config = dict(
    num_hidden_layers=17,
    hidden_size=192,
    num_attention_heads=6,
    num_key_value_heads=6,
    head_dim=64,
    intermediate_size=512,
    vocab_size=8192,
    hidden_act='geglu',
    norm='rmsnorm',
    norm_place='peri',
    norm_eps=1e-05,
    positions='rope',
    rope_theta=1500.0,
    rope_fraction=1.0,
    qk_norm=False,
    attn_scale=0.125,
    bias='none',
    tie_word_embeddings=True,
    parallel_block=False,
    extras=['capped logits'],
    init='normal',
    init_std_qkv=0.046,
    init_std_o=0.00558,
    init_std_up=0.046,
    init_std_down=0.00483,
    init_mimetic=0.7,
    optimizer='muon_variant',
    learning_rate=0.0028,
    lr_mult_qkv=0.7,
    lr_mult_down=2.0,
    beta1=0.95,
    lr_head=0.0156,
    max_grad_norm=1.0,
    warmup_steps=200,
    schedule='wsd',
    decay_fraction=0.446,
    decay_shape='linear',
    final_lr_fraction=0.1,
    batch_tokens=65536,
    max_seq_len=512,
    doc_mask=True,
    train_tokens=306400000,
    max_steps=4676,
    dataset='wikipedia_en',
)
MLP neurons of a small language model. Each row is named by its layer, matrix (down: output weights) and neuron, and shows model dimensions 16-143. Each number is 500 + 50 x the weight over its row's rms, rounded and kept within 0 to 999. Numbers have three digits each. A neuron's up and down rows have the sign that makes its largest values positive.
A block is one neuron, or neurons of one layer that tend to fire together. After each block is what it responds to, as a language model described it from the Wikipedia text at the highest values.

L11.down19:475460497434520502500542484469465461538474494548558557432508453550392468481512487468453436478465515483515582508532370554376562530467431414560497436500509519501468510505597465490547499493529548474522546568557550500564595583547442417474550568490469568463537493531530404548535567553474516554522450461527455450560488517529460408476490507450524599544494457508453538447535496554452543525376
L11.down29:533438511494515503524442570611528592557491513471469527456578485595547587479556565502464567502505557463544439480551418544539454477493475479461521500580532482581493540482500497555447545490516495493478454512483497526427444637552450451463523508484460484481489514552598506541520502457492500457491611505558492572518506520541438473535578449509545565564545552469494419545367485436451499467494
L11.down66:462461479454563453588540484464542488487638552532550414522506490442535502419470526517527542506440544560462436530500588568541461410466391521366512544444410547415496459517554455492524580513434510433514507469572473447439489509512465532488434452574444502451585592497449421486475538472599477456521460557506480565479461464601611549587505528415565497553503498515493471500506393523487446496550
L11.down82:457477404492513512506511468436670504470541449570513473459569521453525564512507532515535468449526513464432518463514539523465488511583463464561496470523551503612539527596468476514467442460524528533561472563515506493486509499535477521456550621445458466358467431539449440534456527559495439436533561487510425683371455508454402443494529514467496414507443454539465511471494535480409489539517
L11.down121:605461499412519491490532561463704450546478417514534567412523473554501446468492482496533533485435381483443425434493472514446462595538514433525564476606440447568561478549527517508516509592419510465411532508560483467556453516545476551487530598508413527512491530465450462494413516542505519506453468459540481411483567459530506452476458448520563577476503508484489512506529544580438493400526
L11.down197:459455445543534541534560502477505496506506484543439484503404463529422565492449440507525494457528414452516473483570488556533501443464446535424508536468479500461479479556434441509502483458483514623415465571471520527489462507410605541524445560507458454415518546488601502463435450469424521509478489451480585442473529488538454623519521451628528511493401493663466427467443539520466449552458
L11.down290:477535477511480450541514490595470416422434472508481536460556570433571412395513512487512502455519531522472513444552528490374587504412521490419497439533406513524461493499509428480436477489554423523552454501469622410458452542577483442451466518581479562523492499502517449465467551560478440496393420532465547603512469481460474444440447518401543594480552476511513426470479475589487526472487
L11.down327:532509482463423411457532549529380530578565506558530541511415485494412602495473521427507480569547424528576629537513534426583558482490569547522525453471495492490516420434512529556484438532584517519487505465457438544432480463430411488491494479451531506523472515443490477500472543579409522452485403480493544506523475415572545442457443429667477537534522445481518543464525510505535481471511
Before an upcoming year. Tokens just before a year in dates and ranges, such as dashes, commas, "and", "to" or month names, as in 1957 and, 1894–, 25 May.

L12.down16:459566398413494464426522490561627547427510495501359439433588425463584497507586401523475458516514450564482476470559570552556549447531580479530530516491501519529494485598498428521507490487541462602520448430559531529460491463524514442558445485536541456452495527505536496545435568480459553458594552461516494432493467419457514509456571453586518498491551499477451494481500527394532416587481
L12.down30:472450487543509504540547549578519475506487473523510469490539400383491534582525411530460484431445486500442552510527440618502484530511563546458526505544536509528538466513492561498608530534500454590527558478455529563550493606548519497450493497438435506593455374540491567541505425546592523508497565576558524487493551466555520566498437526566538477492529415483391482547525527513498446622435
L12.down315:569522461479526406480522589494524500533489492426478489524547518494519495560561499424534506555452577496487578609488440472533537421475520479518483524476590500482494506505576446494544480463489586573373533582493459567595479531521541456448454528493385445564480481584503560494522536495586521504564521452509500471516443563442544465529502544470533517401509514517448574490473439464467572422539
L12.down402:502465466511482519507479577510516578401506446573466522483497421484487423422408428486498496472526490455524536566488448637543444464523490513557451552484409498480558423526507444468453471557537439498446520485463406613406512517389475560479482465474443534543536402559429555571485528532541575478484478582440516556460492497584509461469462555447521531567480501498530482467457536459519577506432
Proper-name opening fragments. First word-piece of a split proper noun, often a surname, taxon, or place, after a comma, colon, or first name, such as Sch(umann), Bor(ichevskiy), St(ylidium).

L9.down105:555462463484438447537530483530456494457475560481415540542511497545518498490525539504591493451550538424519553441529549538534453426463423508536542407515493466585473553617496521579501492562511453518474521540460485553533468515442471546477444629574609435549453444460511479559417530535531394458443503442519523468505479546525461533489413572516433568550471522565479589471564492444368546484506
L9.down207:484470546548537479475467568533458393512522494497511469446468467600523464433483493516585459376422372532597545506522480539459579515388537454502461429512480544476415460518552441481508450552491456502408497549520446522457557502428482559463578538576526433560580524511625494485498424446514495482512486522476574585505520565517541497498383491525475483605503517484450486594482580482494411492503
Start of split names. First word-piece of a rare proper name (surnames, teams, places) in credits, tables and taxonomic author lists, e.g. Mat(os), Pet(rolero), Kot(ze).

L9.down128:498398532566449551524500507515476517478485495502600459521475470423506587560546431495508477461503412479466446443499556510424607454476474482452543456520485541505529457610623552502533572452528465537423355379464453478485538463617539460484521523432436536556517604536490562519547478483481474470534467460412512448508529502516481488427455514578494478555567568520472524538420531533500601539389
L9.down365:533525578461622453495550502589490612545478561419577515546461500491573472405447499501617515410461481486505425512527492419499548488572547491414439435511606528478556467514486541422523537415514483473526520534335545421542440480451472506435402538458512500391458595486539422473491546464489521432498495498496509519476499486459509585523536492501387520510516458546526455482411545507553485565503
Dates before the year. Month names and post-day commas in full dates, right before a year, e.g. on 21 November, in October, May 18,; also thousands commas.

L12.down18:507560513494487529519516564475457428459485445472452476537495422470469488491440450513538440483436515492561521487539538551541529492516433538524474465449515456508456497466530468493503531519618504508529486512516494470523485403440521542477609410531492528557618616532583559552477509548501564490490463478462554507524552526460452490491555485469509549537481565438515465405485520545472599465565
L12.down179:629470463467609497491661495453449530474571474524476479572454488494488508429421471500431545537464556565492509493530386580532527517437501579509520467439446547568444461548467414479396594543504546511529505558465562436474547477422574469490442634438434498487507548425474417466508550514516506473447499548485553564499444517559510503456523471522544419552468486580508461429513541424549470503560
L12.down218:608580552479483509491414492474460476521481433429463531498491463525543463574474506445485548530506563577520518455538519535448483455452573506518511487593465471511495492545553421459440538580486477538569558503491535412529511483460518583490388425496485328479555586443487508469487494423485489508522494557511560620527499551523456575452484490503564535527529483591554465463505609437418472475515
L12.down379:478474496513560433445547464478493524496552487419453621469511506457553482527597514517503557586552504537462524479549515472556430494503576540605430473508494476551566523412395513515462447462461475461506534446439520428489424529481478541494493605527434486579482540420549458476534512517431441494546404483451500529478557503516445484515519559512507576509524494524451474596554501499551433467549
Mid-number separators and digits. Decimal points, dashes and digit chunks inside multi-part numbers, mostly in tables and statistics, e.g. 55.6 °F, 27,774, 1–2, 1858.

L11.down117:560601447461418452556437500518511516463495550485558496405460492464520536536601608497537524482449528468442435543434477534543520455405532489495539506495566526508457523445408598401443447412449614425452374575555569520586449564559472539494532523429501519516468584596524578481461571476484524505514567518533397466562448486495480421497426481615570505548483529461430490459499529526483563494530
L11.down155:456520560500435473440521447587517494590431505477470427455435519559581528596509533570499482594489580489545487510468538491464500509515472442499577604480490477564562510518471540443427397447476508527425456490443487475405518451417432491540528508388481428541531630552514511582549506438463536459546450524466482564514511578486529482417515477524480521423521542530519549511492416515521482417566
L11.down167:567470490530431527479487497513454507512452561503403502507533504594524396475499540434510562378633539490547624475504535491554511574481467448517431564501459499496500523532523438416526495456478513478576491567473485573533439431571582550442451484491464468479541394389521455492523594519499482411493537499483422576549618461423483527519489495502511566535637562475489460468507517460491584517524
L11.down241:473495555537536444468540533544469456538534541425444515495465524509539447433534473516511518468514607419470549554526435497427481416548542422506427470549524488424506535549476497453522496553550551471476463440422510429541553561552494430458425504457431480478549511568539450497458468496578538447521488428517476586591572643416462621421490528530438513539449516502420444527449523513442496491548
L11.down319:569440490488544600507451448461537410502532515493489459570417532576520507470489534429547551455439568453461534499559506572541459412586430510529530502531526445570523518545391582523531457573492525474520509451486497583475606444545549488539503466538457435481475474473529451497430538458545479447533481595537414510536395398533532486579532539553537525465533484507551569492514464439484488471551
L11.down369:560553499378538466526570458534553514502482524483446565471412505555528489480474456537537474558477468537499537517514468544545512497450512512525583565416470577408542524515555543500577452493547506465413476606595533445445532424413577439528477431525508447546575461452582529517418475525475531557427551498570510522483401550428432437585500493554446629520506472455560489451509447460468412528544
L11.down391:495505479575542554554497473509473397544485496607509550509494427434539539511549435476555436443548430477591585510502503493522441444519520537531465488492495470475388504509507500527445426501433563540539507558497466486370514565434516475548485586452554511492545475416476525509411461529462451533520513462569588503546524494498523519581596543571497450460551474367521514523477490408477464464601
L11.down461:538471474492515438569561542499500519424534435441491553502504409464466530447540456518562548442471467598432474430407511520466531677563483543441479548523533528554569508517552470467426498476522573551538547476532446546432448459576486552447480373435539498534600492474493466552570436461593554498501470392489514502398479478476466494482563527506425492480477515498489597464505503564480457425515
Entity name endings. Final word pieces completing a person's surname or other entity noun used as a subject or object in narrative prose, e.g. Sc-alia, Carl-son, Stall-one, and also him, church, player.

L9.down266:552523452508489528563499491442463409502535475471434481448542470508518367447444527492513523479495468466469536469549528498505443476490523550534482397490425572665496436457544476572494548466501514565509516551498504470531507431489550505441458486546462473524433580571431493558479546515443532575538511547578476479527557506466529429481527535503590609475427561510547508541496503563423532509466
L9.down386:489431470468502403402497593483559545367531489467435501461497440460513505470463406486540545433634470531452570500487502386477497578410511570454392452441448372544515476480549438474559488532507525576474497560423513466475457492439494569562487464541589586442457503532530550543431495529480454531382427504542497516500543494520525484575460477485561541495432472529473460439507512477493564502471
Separators after number digits. Decimal points, thousands commas and table pipes directly following digits, as in 11.5, 3,062 and 17 | in statistics tables and data.

L12.down57:557595549506552534407427464454446529516545517477506505459414438505554584502453572560478457599413617458520469454480457534482488441468454488525518551487515467491459401454575539448502441487463577497458504449453475497571506524550551482482506536548482497585481669577495488463442478556477494517488495529507442455558510486576544389507501536526604535543455569542468534445535492516552537499397
L12.down282:479564444559507446449445421516537456464509476469584495468481514530436526434468555498467531472413487456421552528481402459490581513507519477461454477455595440456509475447358476484440499518534472437462533483417356391527557554468482571481562587481518517549576547508544505465503544520453476500564534495505447481532511583555429481440437497571481608544474525474403442479485493568486584490484
L12.down376:474545515389491410476518463473579360561530542456517489464496387528496501523532537522450446514501544426595476570541526456503437422514468482493511532480621522602520450613512491489518530445424498451501494490455544471495519476540483561376586551468637499510553602519518509488583485513491528543490496519480477602553438543497491393456445472512536434442471577538448465510415545540486480424569
L12.down491:529495517555467447487478516308525452566565466511504433479391439554526598567499474549453475500465556477575558454425572541489489535515444493474491508481515481484454482530496546508491456456465494474475543450551500586468547450507450548509506551475510406573460658503460476450432544524438409604510557654516380521503437527473519491449530490513501501490479472469427411477406421593488566534506
Clause subject before verb. Fires on the token that ends a clause's subject right before its verb: pronouns, who, last pieces of surnames, as in "she loves", "Foster completed".

L12.down388:513455454439526420479466577570510596552517527606488577487446377614499501477556438442506475410559477513543477579505536504428463440486471451477532479497442525575480484427440405556517508470415521506496436496482457513538426503530485453404493546521445493508442624526495480516439454444531504478518560538523504594533609544556487474485516512531479506516456558525505462524429420503506519573443
L12.down391:503518487521430476410531497478421490476535473508461531467456551480456382497585531495491413507506485507449513465506528561517544524475605489503502420472522413581406561428533552559581425473530505449529475513543449538491476495455465565556511494509478530471480609476459486601517496413474493467472498409488510500545429553520410392477491452464520421525516526399440586455447428541481595461522
L12.down395:512516448578560530449530426580476525477574531474482458505465571514559508523467538563547449471463548454541544372526521527430441480567546559475526527495474482534400442472489513584491503430472509474530470473514466389540436496521559517521420502532489509483435532546550435515467472465400414440536417464597498511549612494422469521537422515562533493497464544478501539499532462419465591478393
L12.down498:442358523432524521421483487471533474450481517582510487433550484548402553407463462544599492397495485469408486489440508496484466495496469478509558432524518508519508441522501481397460453465550484466502578629505556508465569563521502523496502443525408421488462498561426529613457529563525468455530509512486427607498494549581520526503461593457481483519514461451488508525525494541506585493514
Date-range separators. En dashes between years in ranges (1979–1981, 1873–1962), plus tokens right before a date or year, such as in, born, table pipes.

L11.down83:530429463497488523552535532445468476382547409536636393597507502490495441518467435565589437472536536453424518537481503482517500575588489475369461543530448473477495484580602478458526446480461467437480454489479496422538514458513505484554552525474431447523499588494511466525468434432522557591477488528412572536499528465539439436466493525551370451456514457559489555407503503476496528419562
L11.down202:457490592462387460480574509438441428393569440429446471571556579442562539515515511581421523533540530531578568519471462500550474518467588548421473508531499517518475567488546441429475510491508497564439414525514470422449572472598489504566545515500501561532558536511428516493393546441536472482534471536533498563519548428570415376459459476509501467510495476429495469512464417520492565495611
L11.down280:401531567487461484517560516479471395485470491514555540460571481516468508542495495528558465452537434465458535537544455442571444531485481529479544440480530485392624405541398558415446595511488543528565545546532499525420489494460376478524598520501521470475498493468524534433486397456505505474548469458496601506471417432483374405513471557491407463517516542445407547518519519571501522511519
L11.down325:580493514477528540507498398537418509446540507496532479579511521557487435426445482554513562595516493437585407441512539530422579509532502474520592520531496407428482474535503450442455458484461510452540513447488463540465569476556503479625484457500502427529553507497486451483542488406558568485482604579505475531542569503540489547455479515465519513440487591464531569455418539442523581508457
L11.down326:543475508513436441567569502458463502523554430459521442501505481495618530509489444526478435586418446526402588487450524490529531559442415465473502576453562398457441537495409464665523491556559494440466486484512522534376509570472485451485579467477516427580541518440462425543490458575412556515483377535554486518548465490595481454499458538532477526567473610490522515494435514519503543522493
L11.down335:477523482546516410526415571449471513475564486497562526539555465449546478402489507518523515484447495513504591482565472597523521533419542430543492636555595421482580500547473469567462557495490490531581483514540431397529499468546495520445522373554478481548390530545572416589604509494549443462504528440505441488442496554601495525474478484571570465534416532455446474443481430452508409475523
L11.down425:473492478451586512566403561333531508496505535515452433472498427506621502428582460497499544391491546532483414541553529474488510523413510475472460493496450532532411534581456531421481490547458447513551506432430497549469429506468433557491480513503442512466520538491544478482525450539597458546521515546538515554489541578410528455523564574514531591525495535559502491527498525522516501569418
L11.down504:513537456427524495469503542506401446509513417476472465521429379547506562574540540487504438520595526493435523504491564472484416546518475582549477527503470454585495454491561505471444540572473453533516557445547506371424502560419454523524509450547592470489472556442551558534483583400471445546573466440571516506489477440538490561482525432473582506501437490524444490524530579585513568546493
Mid-number digit pieces. Fires on the first digit chunk or the inner decimal point/comma of multi-part numbers in tables and stats, e.g. 4:03.23, 10,899, (73.14 km).

L9.down236:544508501413518487474516522526536505544497464492474494439466368473535549402556534502470483530490531443443468531549540497448403475528530567436597559532436584371417472534460582514438518455551456488467451535583467410454496477421542469552559512394572458535469497568595535516480425455508486449507463459561525550481640493453515457478499502563514478450511472511491437499369527474468461401524
L9.down366:452510465386444513470534532462554442505525442454499457520463438468559549397611524599505599456558405534505497552469526533442488501527477446432474451543549498470478509540489510452516546391454433473531490495516500487447516496544583542512479504420524472499582510447420487542457456457555509479493509528504414610485535580410443504495469468472434497528578445523452448548474482576527550442534
Surname as sentence subject. Final piece of a person's surname used as subject of a new clause in biographies, often after an introductory phrase, e.g. "After the season, Lee", "In 2016, Rothrock".

L11.down21:457535492482360487627484497512651470446458536494512527489507448474453492474473495559556476490584495542515486528540466540443439504522480460644505475432550459468450606557423434528445512554541483466459542496478492580531437498473467501485473532461531488581461581536493525400503535550552656529474575574469493501538557435468438423437476530523470491508460557559483538476550524532454549486516
L11.down56:602485504542421496431499517524566564516453517538495531541516510437488539496556511493579451458569505574540537510490447570440566553525439544504581434487456491472512532487572552527458495611458556543411572492370589474495459572515568502356509497536471477514539504511469523497486520378527605449485419512521509466502570597533463533531532427549531543530543404493545488446451484619528542555569
L11.down147:551540593470501470526529446545540512524601531496550514503575514439483411530469485640454462501480515447534505544434449561441555475471559447438518444504498523402544419521496490421492448541423415551642533541553494401509529497498460491522479491528467484542552485592491482571461484523481611484459519469518526500529570457589390421444551431466402503649488432524492475497437417458537467491449
L11.down162:450478524575429512555567587438512551465514408513539469485540436468432552456478412542534474501455551474485484479501463391528471580503439513540406470428546621471416480479478595469536463609398495569541504539498487620365569398493534472478491408453518459463572497540448479407514545501496508530441509476529571546504490476408494450493539480538510534518545503512478468433516520567461572580519
L11.down362:488625429533511505479570447451574538529458550501534571449510495471491442535566629493518594491461518532468485560471432505413519593515548528567459530396531397522494522548494550444475407625458577442440523536508469503480454528514467498470400470495488566471500516506509481485484499551503414567566396382546536481435468515499445474524507511520492471507566514587581607476504539548435491470448
L11.down403:479498487495444531460522542524508449563514478496538474515486479491565495477510495517504617529501544499483478478590458459542448450634544502530548473458502505519517457557553484528484448450596485518470475465527507490560452457404494464571495556563564562504405457496454549436395478554510427489407404446474519465468502501571494461432444451492439564467503554604503504510534492536502460475470
L11.down440:628440512489488424536586498425504487555514526586502523483480531566430463536492608560538539455486434579434518525462520421379476557477530457592491486497404430525523543601460417564467453480526551521516532566544472473540492580469506502475440517511419485533554546534526463412470436522604489501515418542440531463487532609476413522549570561528552510531461520507484567465541547466538446513472
L11.down493:440478501482464541515534493602478541485478430486587423516611433570604435408552486495495529482395523499483560486552467536555527543497473608481537503523501489407561595430463475499593519574510533518458428532447590468504478479470542533527437446568507460418491462470513590454440548497435564441490497476547566488551506405530439462534522513511494511428572556510591465536539498518519517505588
Mid-word proper-noun fragments. Word-piece fragments inside rare proper nouns (surnames, place names, product names), often a lone consonant like t, as in Kal-t-ner, Ol-t-ului, Che-t-nik.